config.toml
num_hidden_layers = 10
hidden_size = 256
num_attention_heads = 8
num_key_value_heads = 8
head_dim = 32
intermediate_size = 1024
vocab_size = 2048
hidden_act = "tanh_gelu"
norm = "layernorm"
norm_place = "pre"
norm_eps = 1e-05
positions = "learned"
qk_norm = false
attn_scale = 0.177
bias = "all"
tie_word_embeddings = true
parallel_block = true
init = "trunc"
init_std_qkv = 0.0338
init_std_o = 0.00755
init_std_up = 0.0338
init_std_down = 0.00377
optimizer = "muon_variant"
learning_rate = 0.011
lr_mult_qkv = 0.7
lr_mult_o = 4.0
beta1 = 0.9
lr_head = 0.00734
max_grad_norm = 1.0
warmup_steps = 200
schedule = "wsd"
decay_fraction = 0.683
decay_shape = "linear"
final_lr_fraction = 0.0
batch_tokens = 131072
max_seq_len = 512
doc_mask = true
z_loss = 0.0001
train_tokens = 637200000
max_steps = 4862
dataset = "wikipedia_en"
MLP neurons of a small language model. Each row is named by its layer, matrix (down: output weights) and neuron, and shows model dimensions 128-255. Each number is 500 + 50 x the weight over its row's rms, rounded and kept within 0 to 999. Numbers have three digits each.
A block is one neuron, or neurons of one layer that tend to fire together. After each block is what it responds to, as a language model described it from the Wikipedia text at the highest values.

L7.down551:490558507434527626467428610445631594429393435501432543482431465442506427494575525518466451484428374497514482484633533575467526496499484570471515570596440492574445519470555434469484550555492503364492523541632395579477453538560489534476443554513426480498446538475521529518462589476481545495453541540455472504476415446454514478519471438567501586452448489487571559526496582539450415481556
L7.down612:483529477548612543516445421472520532512433382615584481497527484490582581497472476595596449517514455505479511543433506439464596501537514485494538504444629429463546503536453562548545431489444507506480480448504572469522543466577571576457425532507461504569456417436509435411513543454483512555567498455458521489546513505566513464522606497579480563469513523513519510485531540531548509505518
L7.down768:551489591452421480509411588426404534499435470521521488496440583470595499462541536446581452467482516509573431596462582457520549479415580549482503501570523478502525489437434483538541450433459419470485538455503504479552459495474515500519410497455422461541521556448564583441442487453479501498548496525444510448392597502533408417535490453578515532395434484592525566504458582540507490543480
L7.down948:512523555540531401634468509547489414478478498552507475485481503482525526507526448520525518584503542509548507514607483552452523502517444665556518484442478458543503512471476466492578484461524455392572514409368490513470529505485542482469506524578462507482472554493464426519521454517528446547418427408484485517431499481582602416491513487553572491553572480477583607516443528424483498490481
Description: Standalone space tokens. A lone space token split off before the next word, usually after to, and, a or in, as in "to air", "in 37", "and going".

L3.down319:470544566506460523570438547514484499561429420496488499526503516450514513551467541494464437469498498506551440513484516493530488420557512613504464555488517458602466412542458461444484546535506499297522572442526468506514411529485547483489399492560472481495494414538438440533481540509454472545463508460529519499443435462464543464507475492601684544513518479482525602486536460522443483497462
Description: Detached space before nouns. A standalone space token that precedes a lowercase noun, mostly after prepositions (for saxophone, from thirst, to surrender), and in table cells after |.

L3.down455:513390461488517460482560580486436485461579438518515486487443557539461512486617466543524449430563627481500483509501455530519460495493487543484523575379515515410432495575453457489513574452462475566530450496488447481517432498474556378442321520455525434547460513552526502479410479460497624422553473490434528515442512517512548467526531518487491424438447566530503533482397450466489449529483
Description: Word-initial fragment pieces. Short leading or middle fragments of longer words split into pieces, such as com, mo, p, gra, su, and hyphens in compounds: mis-com-munication, pro-gra-m, mo-vement.

L3.down901:485581504455486413411555499480478503550405466561465581506460484561527561627493603453507433491507566489526426436512465450514564463482412515543554510576507524596477546557504462481530464473560596521627483508486593498483535608538533455497426517493502470542445506460579482485472483454537476525520538471599581491423491543487447483429569495460567488562490512491490461620440526472470419319502
Description: Token after "in". Fires on the token right after in, whether the next word (in 1984, in order, in final) or a word piece after in- (increase, inspection, investing).

L6.down286:492560501422432457590562612514367561580458517470390452404538520431506423492523511457501493475451511498515512526446502558531494491483520597436478463598489516564581404531425552537423469395547494459597518531470543508497513468457437499563385509471499500630494508543536567571455483498502547530536464542524572460501451432493449541485467496421511525516442538503459492499363449431544446545465
L6.down345:430513470425457480521546589522378567541457472441408468537486501543539490502549513524581480462503566494459472555441507533440436454508477550532579506617570541620537425491466588551418581488503591445492506475499566479492473422468466419484471460455431442495531479549533562569521463453510518541560523496515598490563454437455499630489524483494500567521479486460444466496407479523462513490518
L6.down889:596384470452587539565527437517399488462481534500383440414470504518515553412518612450510475522543423447415456494432484423507474434522467538551530576534497565531508476514516573580399479389525541460523503572530483385550504459491450452407464556431475546505453459508476535488513408475471506558554400539469479516497575467467470442521408541482563408498545504462492485547511440498597627513564
L6.down943:427427499393485512590539532456442574518521510442497519464483428623567414522490488528514573547503590563457397488468447559476495442549483547493473481560514561558464469557509582548419482528568511447461548549497523600433462477529527398465510569419506444543507559553527501552466515429498472529427460500541600556566512524467493578536538525446402524559512471506490540498401430487516427454505
Description: Main verb after subject. Pieces of a main verb's stem or ending right after its subject in narrative sentences, such as atte-mp-ts, remo-ved, decid-ed, re-fu-sed.

L6.down355:489497436486532518531456493463505459455517477521570497428503421500540497524515527554447409576465378485445431504500503483468426478479524633470501526458608504512484556583477577372574458544447475455408440501589483564445475516446486551538607508484509552507515519507464421446456460541524531436509537433569488453551603526379487471483609461520505562581484497490525439478498468585546465540571
L6.down403:582455512453522429550563356534507449516577497518470549436486595443485521561494596545487530412456458421459546498482512585489513532558548495549536486507609511525485485444480516476502530474452530502498508460454456478494440494522485545506526553431436376561460405543562521487497500448591506495653455527529547493595407557438443509478501526500495451580447417500513507571630420422565547450474
L6.down516:560515463552425496478440509499519401482464550486451468525592441484557505496632473487564600435510522468535537491450537537465554500532499448499458555484478545511494526553505459481458502523473587492477454508384493449495491526423546501518536571500412604511481449587490361543573571502544568459536548537519408566492448544541516538517458473449457465659543523531521530525597520482546456528542
L6.down642:495530518466477466502525453473475501570436497507514478612456474488457515500521533502390498486506448579458566484574464525482426455549465485533501560501558565540538485404566430502628524542469556499447490568546521432498450487427505487497540541501472478579484495576519515548522508478492466419462554400467585551441565420529530481457522543594461503591475386489514540413464469473504534571418
Description: Year-ending digit tokens. Mainly the last two digits of a year split after 19, 18 or 20, as in 19|36 or 19|08; rarely a word's second piece or a minute mark.

L7.down79:512509468492480465582495499536549477438546517615448500459477529540547446531513459562462461545492441492452462403580567470497469478511515400503497518539457531516450503473470465561529463493528441423595501598575484573547465432594520567581441440575473424479454590548388450541549476535462513525521449566475515542493511465484530455465380457429594480450564472580409481493525520594629560575508
L7.down81:450476523524546508523509466526568460404496488549523448481533575518500482538577507527502454518578567527496572510531540464403529433473423442560504419544585602429442610535541458560447468479488407474464464512485438490601542507530511519513573538513484493452435530584487522601527434455367446549443468470394520476519460507574525529463477505518479488399391498510525527485488492421501568489448
L7.down316:499477516528562491422387469560510520460452520500465449518522517462572463458544517528503539548488527459551573440498516476490447498472562534456491467521470580493556559544470508544618526493475553531486482501387603481445520546537482500502506490470442547495556489385566526563476437474566555463551538503574489528550428448555550543467469513460475479481548477521558458532516493531411602462466
L7.down762:486590389479446479561486428480404536539463495610559587528497478447514466454502584522526532495461413551514480502532526416448460479520463519491442447507526582474439421544408497501561502568518484508426494502527442583534572399525518499465424469528431512577467410508534500448549359500512492484522537467485502546540498521565508501470535536472462547548576535586526505449524578477550521441478
Description: Word and year completions. Second pieces of split words in biographies and tables, mostly the last two digits of years after 17/18/19 (17'14', 18'38') and "ated" in graduated.

L6.down264:486499598532485542472509513533582514472445468493523524575482410441459462418572526513491501514554465593394577551484503564508545544489504536346581559411487493462453544542421414405543543528488531472532584468469612415473443404476439484548506571553514454497482540526483491450553468561495469552521501424489507408451539536431512393518507549506565471576533445426412557468528428546564513525505
L6.down278:608556534479497536451517468422514503448501418530521630500440475515517535488600557536586512471530465516567482451540596465583516504488566537476453430513461483468461544431611457593526443625506537515566581536550418525535447561490568453496513448528516573511429573516564549496441518381518454422507480520494486492454536473534513424448552453463527505488472458568503553446467468487518432513530
L6.down313:356402582539522526567593426523463440456606505557471512547562540528512461418612459561550505500524521557547545520572581430570474497534486474522580498448525493420505475369551478495513506498462520512521529485564435455502512561535423511460482460514513536578572464501560449489468443473480495450429521489398514568456418473477474425472459462525530506508484489530476450436540509496543487483456
L6.down912:552450574467479432641575503519510549506546506447484511455587480506494557469544502522583507449488493523553558547458491590591436463457408383446460445437527447570517500501505477476540559490500504433535533531511435586519386460629430518492505461496536456449494498456485460504533411475521475485502477493519532448408451586422588517452490473515470492568454499448526528528515521522500519492493
Description: Word-initial split fragments. A short first or middle piece of a common word broken into subword tokens, mostly a lone letter like p or d (pilots, daughter, interest, promoter).

L3.down454:499491544482453473491426496386470491526583451480607489462580494530463537388512521458532546522534435469520566465509496353456550536483476445567503498409562482443546461441517565541513482497508485479485543472527535547472541533624418522577477455494369581569527566499537474428513535528514510547544510529442620499451515564545510415461440489523491448544567469418459464498458458392494517494567
Description: Hyphens in compound modifiers. Fires on the hyphen joining a compound adjective or name, strongest after full/highest/newly, as in full-length, highest-grossing, quick-witted; occasionally mid-word pieces.

L6.down38:414555511463500495492441472510446498498510397441592481526533458529553554531524484482445400532546504474443525458600465413541502477553518468417546459442492515453498489456533410527437612511474474439551531471391544533542531516488495432414491589431500536573485450546520401487494506520508471560486351524521473497533485500460501530443565536555550601482461476537579499539494549570483501563474
L6.down64:525470484476476507479446476527546408472418434556430480502428507485469451588492543428473538514443564512451458442531529418452501535558495549439404457470437535554621525485482502435481480477605496439509491512556448475460489502463498489537458517536463592447555537495471487495492502505455553443488600587429412590495480399450513530456427520509542434574517562595537463503521525479592469436548
L6.down139:420483478540479436522453471536497451439589443696549473487568450375449472522486443475471517457439458570494472584462454424481478468558496605437500457488498508540495548513517432463515453524543461554487511536386477537560455490454542449473584505532504557532511572581417529512557533483505448504544444589548567539534377471476503461516464462539454435542536593462423473521604508546513451520490
L6.down271:534502498504477552467450471469507437453552521485484500410501517504561479522549537457443464559535533507432471475399502516491423599512475482465540487505478527444480438457506504611516579573548601450499587604535459534466543520454489497546461542447620549404524437555449497494459574472452520515565560528487524556464552490406469600523510584459407567606486549474434490552494470559501489490510
Description: Split-word mid pieces. Word-internal pieces after an odd split, above all the second s of double-s words: Mis|s, dismis|s|al, acros|s, cons|ent, eas|il|y.

L7.down113:483501500527495533538537442480470548442492576533575527546482471495428474479555479594536560492493472607524466498610530542466541547545478442518541443465529535484479543506481406503578469506492476573497466485517445483451469528529527520498509444465623490579529483464530452512485475379469534443601540505493450523376454447451509538455545586447624362513519476447512537470581469381459498526515
L7.down266:597557549599524626531508469385559470505600459472506580443522474599461437556591529558520405459531494559458542445487498530608566493549605466487366489491497482534511451510553449499458513517514422475479495444498566422530468482480488464494550532479484565560458508456466523511521531444563539408559545516594371490450478455528470510498454442520520505495454449593526483466527506473504452462578
L7.down756:448509454493504465465545465573485482590571530491507442500514468471489598540550447492479573549491496525550482504485463532530521515485547542534498488398582481549469426629580446548532491505539614407463523537525555487371545526498510535451493503485512482465607448484568383459550497514407505550510497517523435567449617544538547549454371501499535415464445492461446499609501579491518440547483
L7.down986:541585439509402445460478565512526477435535533507451539525478461453405569395492516525501463543540540525491500476498553503457549543519472552393551548435486498471464529465497464483494473474553412451443480524437558457613419471456573523485453582476486503578600445529482472466537473599372547529532458518551529475482500477602536486616586517534646615525574601488436528521515428445439517493442
Description: Mid-word fragment pieces. Short sub-word pieces that begin or continue a common word split into fragments, such as p(iano), en(ri)chment, atten(d)ance, gymna(s)tics.

L7.down93:483494457529516600480467585516478492504464428594501535527445518522525463471473421451573463489461387485496539546439529393499451485591514516454482521433530439590503440478469554519451505645537477475513529590464457508592509495447489412492550497429524512479483484481560604507483411469465562513544503491488568470525357566515523495481576469518443500487495511592513460450468561512515561510528
L7.down259:362442553465544563551442609477534468498569544637512569503434506415439516514507364507545503595499464517489482496505569605552536427453598511493524491490405516430505475498582514438469518507525544542456495436454431452561535547582412532495547536496496511525557448504494461500458437541508441602464439493517523528414555550518599420497601549486450502522522546429489526546424510439424575510517
L7.down823:502470505506508479389500528436504467527521503520520559528479503540502489495506519481537564426448512391458587479439515544518531528505518465496506462448544541449411428492527549549475522517581528514491484488516453481535538546485486546684534425574502495430540446481554578547507564426499454472503502546455474471484409598580476459514487463411437478509549563495493466565498491497598564390519
L7.down890:481535470421506504560589475519469451549526586545523609511458417452511527395422567476476476446508583439538476580509539562527518509502493606510537592517538554471502543584520455433517532464500477546465562537494513483455540530482483497484501527388477398494501490552490585512487515539436456420552469532485562540464493571498471471546619519515572454475517554496490426513424438403430532487562
Description: Before time or event nouns. Function words such as possessive 's, of, the, his, often after during/after/until, just before a time or event noun like death, end, passage, time.

L3.down882:486468585455477561533516488543472418574473602531435461468491465570516488496560513562472507452546583587479518543444545517590476499578375447472561483573551454482474398441411570523545629541507406466440461474441528446554401531453460433544492429481501531538491520577553496485443508589505552562494553459483414513548538582477441477464556442599466551574484446462499513471478549512448471562522
Description: Continuations after "in". Word-piece continuations of words beginning in/In (invas-ion, In-land, ins-ign-ia) and place names after "in" (in Japan, United States).

L3.down907:532432516544506411572529510460475562547459544547470428468515643545515468492515569483545450425423556493547502607543500514502502438455478508564481484473484478489455472381418524522438583504546547477473555493550559480518589430519468466504520551475497468449508525534459446519445572495441563471465484474417533523546596486558500504497497541596459418508503585414506551506477482535509463463550
Description: Mid-word and post-decimal fragments. Fragments inside a word or number split into pieces: digits after a decimal point (81.9 males, 30.6%), and middle word pieces like ind-ic-ates, ca-pt-ure, or-ig-inally.

L7.down152:445541564556527550486537468506491476380572560521457607522472483488462554506518504554495483455478501477538547557387449544414420454471497489596561534478493516421514539509492608462382496527567516617570476469470524543465549455554511450574465527550418508554467458474537468492531562483440445489458548461473462466506446505420568454478599537581622565500496578553576391402478372363500490510486
L7.down403:500444497450604487440529560507418556522473531519455513460467517590501465565449351510531479502563516544444542520399432433531481570532523495539457452496499476515453499567509512428492449539581457477556550520476480524476562518560536461508408479588496454487514532552502517465477550406427381519476505460401580536465452484535568629501472539515557463494472462495422442519480491562382577527404
L7.down927:455529492513429510514447537413448496541556600587482510490423530539459483535498410524465567498535534617486535503468505458491404506481506524448438448559504556468533474605491588526522468538439510559535521461470461533549518542497577492497481487551491500467476427532560433468458522498513535473518470540438486488483519533516611469462452513467519478491526490547456443534408583498525536606449
L7.down960:489559445481435576503438434494408440468472526499633529431502484506486532497581477496503515531539503464493589474457485495500503483508566515561527532412402513497485546484492592497440559494539488495527477463464496392485491460409515496492510530459479511539492433458502512503500501535455576456407489547482450541412424475529563438487527534478519554569582487579491524433519510431465620465526
Description: Word-internal prefix pieces. Hyphens or fragments right after a prefix in a split word, especially verbs: re-established, re-joined, co-host, mi|grated, pro|blems, un|le|ashed.

L3.down71:367511489513507556464532496495539543477500540529524393576511542525569440494523540473440382454474474483376550451436538440425477404576398452509545503486548559534584541538468493560592437457594558543576509497488574492363555509451551520594495517489509508471495572597511482520520547490482458511484544549498445451510406573432489599436499592529444524463494544497502443491440507486498464613531
Description: Mid-word stem completions. Word-piece tokens that finish a word's stem after a short opening piece, often before a suffix, as in sugg-est, gr-ant, di-rect(ed), mo-ve(ment).

L7.down171:569494524483473509554479543397470447462501514476382505635522475492553485499479477532529491507436567474522660435501534473489425419509386547464599490477423528463547466546568552475465556526577534466456584586522498525531555449627398548488460530454410528517496518479589549553512532484510514484462515507459506498552550521495387528500518476520559479482483588468521528494475417517495429534482
L7.down735:484519475353455531495533660391450539595518541409435414498518410552498395511550517573581553520532583494451497444480463523483509380545448562518488523598532588590571459509431562551499543555530521475474596522489495494466534506467510579451516531530447584567484497536525505533456484431542459479499534518543534487503477439490580545521532548491493473523481532466515509481440500499511414433539
L7.down763:615537524509519483456479519489384547551524455479435503522492410480505458557551423449473528550495566522443546526534482518483458526597570553527463513557505549536494487534588527516469472576518582502498592523489525465585564465544423410584366499550479429456476498454583517527511463482640569515519561478571660501530512433473502590497511431581518496560480472475481581498484520453520445534547
L7.down972:504442575519486562487614625498509548524551517506491551452494378486440488505552541476572421490543558495483476454523461507517518506499458499495571574390531513433527481575508501509422535530537532556415554568542465499445522502593466550456486566496501422531562433519558412403512553503463519391475570524474598482542407581361472607472492479430475541600458555541543534502438442368416499447509
Description: Main-verb ending pieces. Final word pieces that complete a main verb split across tokens, often the stem end or inflection, as in emig-rate, ga-ve, challeng-ed, intersect-s.

L6.down187:398547479547507535412501529480512449449507504559411510470555437465471568512511459444408566382419510533391482498551571506409445529524591508455402503591506480571531490538432510478509526514553448447451469511519461594470483546489546531545527577540459632449556502627447435558436500493412501441395567557500529440483508478534505446556602481517438448471530478526461512539479458594554531584526
L6.down211:461565504543550529447473569452549462481428451459535519489544517463525458511441437521555471537449541535560401387473425451452508433534537562477495546427464564466507473512439498512517498492563430393504444482476437484490468448573488553500491482437498568433497501537431411469516526537470462490456504567547478553513426567430483547478508565599619564545418547520436444448457502580464477451427
L6.down426:529566518493533519472497538495407544565495532556509496498501454542519483474452471505418469542452590498510535503489517332405401528487566554486499599428483517520484528460559436576581522576502387470393541534497525532542438500441568442408567459517495443438491472544603481532507440549475516541440456519521438465482508482535621582567484442522435461392537516510546498543564566578512427426557
L6.down876:546553517509464546467456579458485570571523489481423438506409506501532549547480413573509543584482443421543565468442600535579477499409553481532536424400556489504518487463524465496554460515435509436616454460476431538507462555550510400521411563495363437552525449508443536546527531429549511472494480499483489498514572435532435465547534507590610559496509551447480517429415484554447540497543
Description: Space before a predicate word. The space token after adverbs, auxiliaries and quantifiers, just before a following adjective, participle or quantity, as in "very little", "was marketed", "nearly tied".

L3.down748:525495524520440601568538566533514450527494521533568407561398523498472525491497557418449441472511578524419507478530448515622566477473531487538515492454494446489556495532558493494516510559534533577492503554537514471495528453430604509542495513623509503503536448439450508457456535456473411536591396471484419493466491540595420556531458579507444538484487476529542522465524469515499513568472
Description: Mid-word completion pieces. Word pieces that continue or finish a word split across tokens, such as partic-ip-ants, colleg-e, Cre-ta-ceous, and last two year digits after 19/18.

L6.down108:487453463532463497537520573443556543440433562528438475517505467527524628472544491480500420541522501530504480533404577511517454502598389565519552503474555426557596472534563465462452544470438507515435478541460474419501516616441470448447481496510607541598485422553522456577425543426566478473492512526460443543536564543487528567471508477529624508410432494444437564519526482471401472493480
L6.down378:446518510520570493471476514602390457576515485511486527548406491522518448550521536501478468406492634433465623501544453484545530612530392497447455516456516518412521499444446483512467520567525528505478445512484470537425489433472575585634453477523432542505547515509539453464558457509509423493567562458524468559500422504424548586552489550530433491520466488480423458520518453533524441560509
L6.down522:483447483533458482533379526503523564465524511532561483438412474472478530521535446500572468485454495534493504588477521525565446432524528492470587479489478444402488550560544418554531407492420460435487509525509602575467494530515455487480436469519527521505448548509651492527393532406416504555511463541389485480474606449518545526526518470551570476436486560496511448548387535531485542547456
L6.down894:468533559451482532458563487462558489449441510576558507539516523461416510486466529460516542410474540427511355510460405479540415480413542445490521533364487487447402493424465537515474483470388541530455461517455450539452514472435452518552497578520442485514508496459551471526532534481460495593485441539488532415381591469514515470420583488459501520436535499480532563582532489431525477493407
Description: Word-initial prefix fragments. Fires on the first piece of a word split into several tokens, especially pro, re, st, as in pro|moted, pro|duced, re|signed, gr|aduated.

L6.down287:516491455573516436493541516455523502462433469513476534473471458454502539478515532512493421434464434445528610574541629408530424551415435506456527520613601567508510534463589524530510507524477419467475456494497462464451533489628390518477514511438473550516503518556514480547506553433392543506533543468530445464575453437555501459464494514454488575487578393516427456454486518482475615486532
L6.down484:457449513507482509486429541514560548472467480459544584416530488499456513478518418511525450462428450476461427470584436570543539435478574562470474484549530463508489448441511553672565527413532528507505555464476473455552511570422409483515512496499502514435482546456529412510422480505648483518488583505420448485456533529494540472482530433486574546506489494426528506518614529575473434506508
L6.down698:490487503591582532478557541489487536523508431526560619434556573409474444528479502534381486517534425533533515440463505516430490492417554591562475460455578537437442490412505509564531494443534539485566573381534444430589472583487480486556417541533503486531493548437498460495555506504505509511445480470511435551448515534467470508475506489572635469443492440560481482436453479486527552487524
L6.down748:514515383502437524512592475431505529477570525475589548422501446492637561478464519643467488444529495510545538554457473466488539484477535578546485447592454506554572571490452457423503541484496558474486552488579461444469502447481404412509456525490451546495443479500533481424538514456522472472561422512503507514419581470516536471524522419515533487591482553481496501489528538546493507457563
Description: Stray space before a number. Fires on a separate space token just before the next word, strongest before statistics after "there were", "about" or "more than" (e.g. 81.9 males).

L3.down1003:533514511539438591541483498529538558536445515371531441578451518570434581478440552491581443523493468479551530424496548522450546588419443519506543426429545577510496446436530501465539510436574506598532481542490519501453606533471447492502495544379553625503552524499450419611453402488422509480545581519437480496490556539401591523510487483515409527428398458434518457447527459568583431543476
Description: Possessive 's suffix. Mostly the s of a possessive 's after a name or noun (Witherspoon's, organization's), plus plural s and mid-word pieces like Je-s-uit, Christ-ma-s.

L6.down156:567536474474485484478522518498494547532457416460465582495459475496540539565452510474440418544536417542466459525448490501556434485507537505515435445555514563525494473436475485499393473576544530540536464473458574556501562411488443549489422490439412464432473525478506519504606478520448463486503564501586424555607430486423558438492553457530543482527501513477571523493509521567532498447486
L6.down954:564472471496469505481527488556498468549488460439451544458541482410539453513464510473439493602504445490398673437528597443440500554467557508470474522474572365546520563455500499515519618659448449436538552474496468494505472502517440456520518485448524481444511414502414445471538418533467479473488487508513525428473529507518428494481501497554509525544440504538459500391571525473513427522504
L6.down983:423461573522512542465495598475557505473573503488457501502501474491516499520429477537510474519429560435540587482462549493463503478450483484592587490499526465385545485495537474509503559433483518500499552501473520584467452455479452564585504465561577375550478551485483430446528543427456495575347504491469481439490557593495519556539414455481561516531471478498434503555578411557478461580461
L6.down1004:474549616450465526478481603535531477510447443455636508543511464427532452443561404536479508499403431502460520545461517534486559425492502495521463351533539502449505514513430521517515496590461488493448473559582568577525598494552460525540578498546549433521544498510458551489435524507556483572458525580468484469553471446447509608489525465548404476499554450444386546521610548502471427493417
Description: Word-completing suffix pieces. Final word pieces that finish an adjective or modifier before a noun, especially "ant" in important or significant, also ern, ian, ten, ly.

L7.down59:539535485549515562512499515441562479535486445544592499451353503509476477503553557513352490567543541483420417494606447519554591446554536520542474570554580474474419481531547448441453433515513443496452444498561499536624489500492549537592539414578504490507535487497458590543394534416530515495444567536469463463513487535431439449487463502431419464637574456566484517571538495487523503544565
L7.down126:512526597416475469490502503529543480574490475462513533523478431572479577561539489516483565510489506486492557422417463501488547650590538434511439509445470531463561481519433496506442458506447456473546504466550538425515451528464460429513535539473501546512451516459520431494417484533409516499551511504492508343501525489543671465464511492461541422581445499447500462427480478478543468506445
L7.down495:504485410511590467549440519456531498465521526497432490438473514516523583379514611484507469508585594423572495563524449491465429480418560569583547427563530528495437548443545430402500476516532467507521461428446406488519440476506456462464468573527417590522467448493610413433476487502488506520433563586479389466441497527550575500451502526507488537439454510545530523400459488561601504508551
L7.down992:530524494495580424492480486456548591569565487482439433458520551454535545525454482498486580509478490533498508589370527520543515543508495573527480468533590538435471479469510462500562518555555528519518534444462532541405473569483515457453479488359417476477538525558502427491483544489548500471537514511420539518516471447524623472492387461520415476586567428514472549498566579436475582458509
Description: Past participle suffixes. Word-final past-participle endings like -ed, -ated, -ized in passive constructions after was/be/been, e.g. estimated, characterized, unlocked.

L6.down133:544427466520458471546514476510478483437406554565439446498597490500460481515485423532499541515448412499600472499499516433537432492490491404463476545335422469477516567469533464426587459548489501504496504550571564499510506394531460505378478512538616470497528499486531483582569523490433475508520577495419545489461563524496486545558506547533559537443591483611524539564557604514454550530504
L6.down254:486479497432510545576450537479431511500584479509539524540558591476519525370491544670508561547526534466497576417521505592497453510489490415575556579487502577505508438397394457506480581512528518511495498378392470558489552446458469526462541453540438460608515513514533422489477508496581513459414578440456409509493515490447453458505552400465457465542456549450486504599377449504492496486400
L6.down415:494435514478526414423536508513489530458491489489521481457531515470580505411441496483533507506523510487505464443498492508430453573613550472445506538501499533347570507477461445463521493491564504477442438487346464453465574469486546547517500512438436541446482479497508505499406499628528611368454564511483423495577516496524538536544475490491420456421598539482458507545495435520600491563497
L6.down948:538489509442515530550476439432492458455454458406511541581589442487399622511493442515455525466512570550490456463506541571488613461528488549506540494546516539460539571467472513461526511452521523555436492486460556338543564518509488564403509519600498424552469544497487568571490444523480469501547464548510485484445517500626502481463526549488549538543484513521491547508423488526479530589471
Description: Place-name completions. Final pieces of place names in location phrases, and the comma after "City, Region": Philippine-s, Tex-as, Ber-lin, "Tokyo," "Alaska,".

L3.down26:495459457528472522506458517606524496533454486624515488483514540463429558565530446501532473475556492431475527539494530503434516578499358406532523477467518386424400506560479536503541505573451549504500512436547485470523548467534502560479550473515600558437548569396510580565474450518481439487475448511506474500561338548562559453538457436448404546430467357484513544498466522486428537509501
Description: Past participle endings. Past-participle tokens, whole words or final pieces like -ed, -ted, -led, mostly in passive phrasing, e.g. was released, also known, restricted, titled.

L6.down297:437564581450526525528590528498498509524445503511525479482441372486545502483564500444574463485476480478482466477485474483480440525621465532575480469480509535424445362436492492435467479520547604513520461476446509500530533511404518486481466398497487539453532491525457528463606536537531490444524417540512533539584528520501527469432481491496507540492615495513539481514528530527533448477482
L6.down570:534558519518494450509580392521492521487536510521526506432573512486499577470483484502528538473526472510457535460482493678529483466546533598436459504404456541476484537483392486400430500533515569500539482487418568524539443493500514477401523509602542477544558515436564505549443461498561548514512503396504417432493603480504518535472477432476442425490491506539599421423387503493470519437569
L6.down582:437444488485444587620592513490485545470474467477416502510431509500462520567431629521438522474453580523491553497512562431549482552511508558534528490486568540492481457453465547593512524526543518480556610482390500520464481477568531588443527480477533537502460530442469527495475448578552513454500398516443541551378518495489502495493481426634656489519462456524426464409464452533520510475459
L6.down1017:475482503494510477592588501472499523459479547423408527394414540445468491509481481512554418499469539470519412468473492476546509485448513544479461490481541556541453446431524471468521531469506514445466531505475396479502473439459525527443488563503454539453554507516487613480422487497580452490510502524486580560481547466435543529440497460666413497468512487436473536478509496575521532494485
Description: Mid-number digit chunks. Digit pieces in the middle of multi-digit numbers in census figures, election tables and measurements, like 57,2'59', 2,'50'2 and 3.'33'; weaker on "aged" and word pieces.

L7.down52:485510556497538589495508547454423509540481522503548528510547581583429449516491406459482518531452498483536430553532400438562470373480461505440539598464488533446462462520512556528574541384492560522408565480541499397464499512521456487459537571496486425522567455459523579529394497487519527552520465486520530504430603535404569537483478497527560543470598497485432537504516500567464471498522
L7.down60:524550418537572530522382532475467394481457548543553458504498576437453523554499433486569444468495514478598487499573518442498484458545509466528509477509416440528431520468548537442550554496533540532646468393404482552535470564492534470549547530434429521526529504543492532505483473613554515556583430510545367464505519566500473488432486492465517532446439552481519427512412585496494500513539
L7.down585:543549484503546424564557537518481504543481514497571545496592573554465475406542520507505486447577455641459366485491510488514448525674532499487515547460521512469496493461508471581413441538483509533519533547495615469479488426478423557472442516461459583557429574436570527474517523602538487425604452578437490458517565646487520497375470503502468543430499479569521507508463500362556466393494
L7.down672:456558420500508510506451466511544414501597520575429518502412488484518500488446471368443444465499497487467574549552507431470524491552466517540425529473555568484478537504479475504447535562532535420441650551393504541477361467549480503453559535522489477504475511518463531426410439433453492514472547539504540532523488465505564508488445453460530566593507545501561410449513525535522565446549
Description: Decimal fraction digits. Digits right after a decimal point in statistics and tables, such as census percentages (22.3%) and votes (37.5); more weakly, word pieces mid-word (ra-di-o, Cata-lo-gue).

L7.down154:519524607507501509521524595560501466445463542452564502467611544383492580507539533485399472547548544495477540416532533520553420595450547461603514435542478434532446477515553530515483488479491453424426367481488515464496479460478453453511546476590493528569495431499515496545540485436572478485455584463478414492447475540504571440473498481519499442437514472556508552520526523514551467559542
L7.down650:404430465524478421557499513392479509644482487583516550460449504486456491477566500507484545464519565532529530484554539579487472541558519493657397427501464515531503488407474539510444536461506455565480571527445502554516470544515451520522465467499504570538528455535512519492557495566530362436493440551443526521590463471456567490464509510538436454533519445499447441490480521426463404480457
L7.down904:522420613552460458530452525499505337493487501496508494490517542570536542517519583394489429479497478486446483518465475468488533458526450440518496451459567401466499500499540439456446480526539575503510469461479506476541503450460477506548577504554589434471471536516508486508491546456473547452489634533568378474564620479465454519439425464542433523486486533486490504491552471494566515511499
L7.down938:445474500601518511527405457475484488550605447435500520576574470519567502480521422499516517506484498552567486530509565519452514588480573567480565511556506453503550461443528414519496468581473483535472509480470506443500491579477525460538506393545510417573475438489478513583619474516471511521644467532644561494556538446485525518453494487467438560588510494472536524532607488536560500544500
Description: Nationality and place-name pieces. Word-piece endings or starts of nationality adjectives and place names, such as Mexic-an, Span-ish, C-an-adian, Philippine-s, and An-aheim.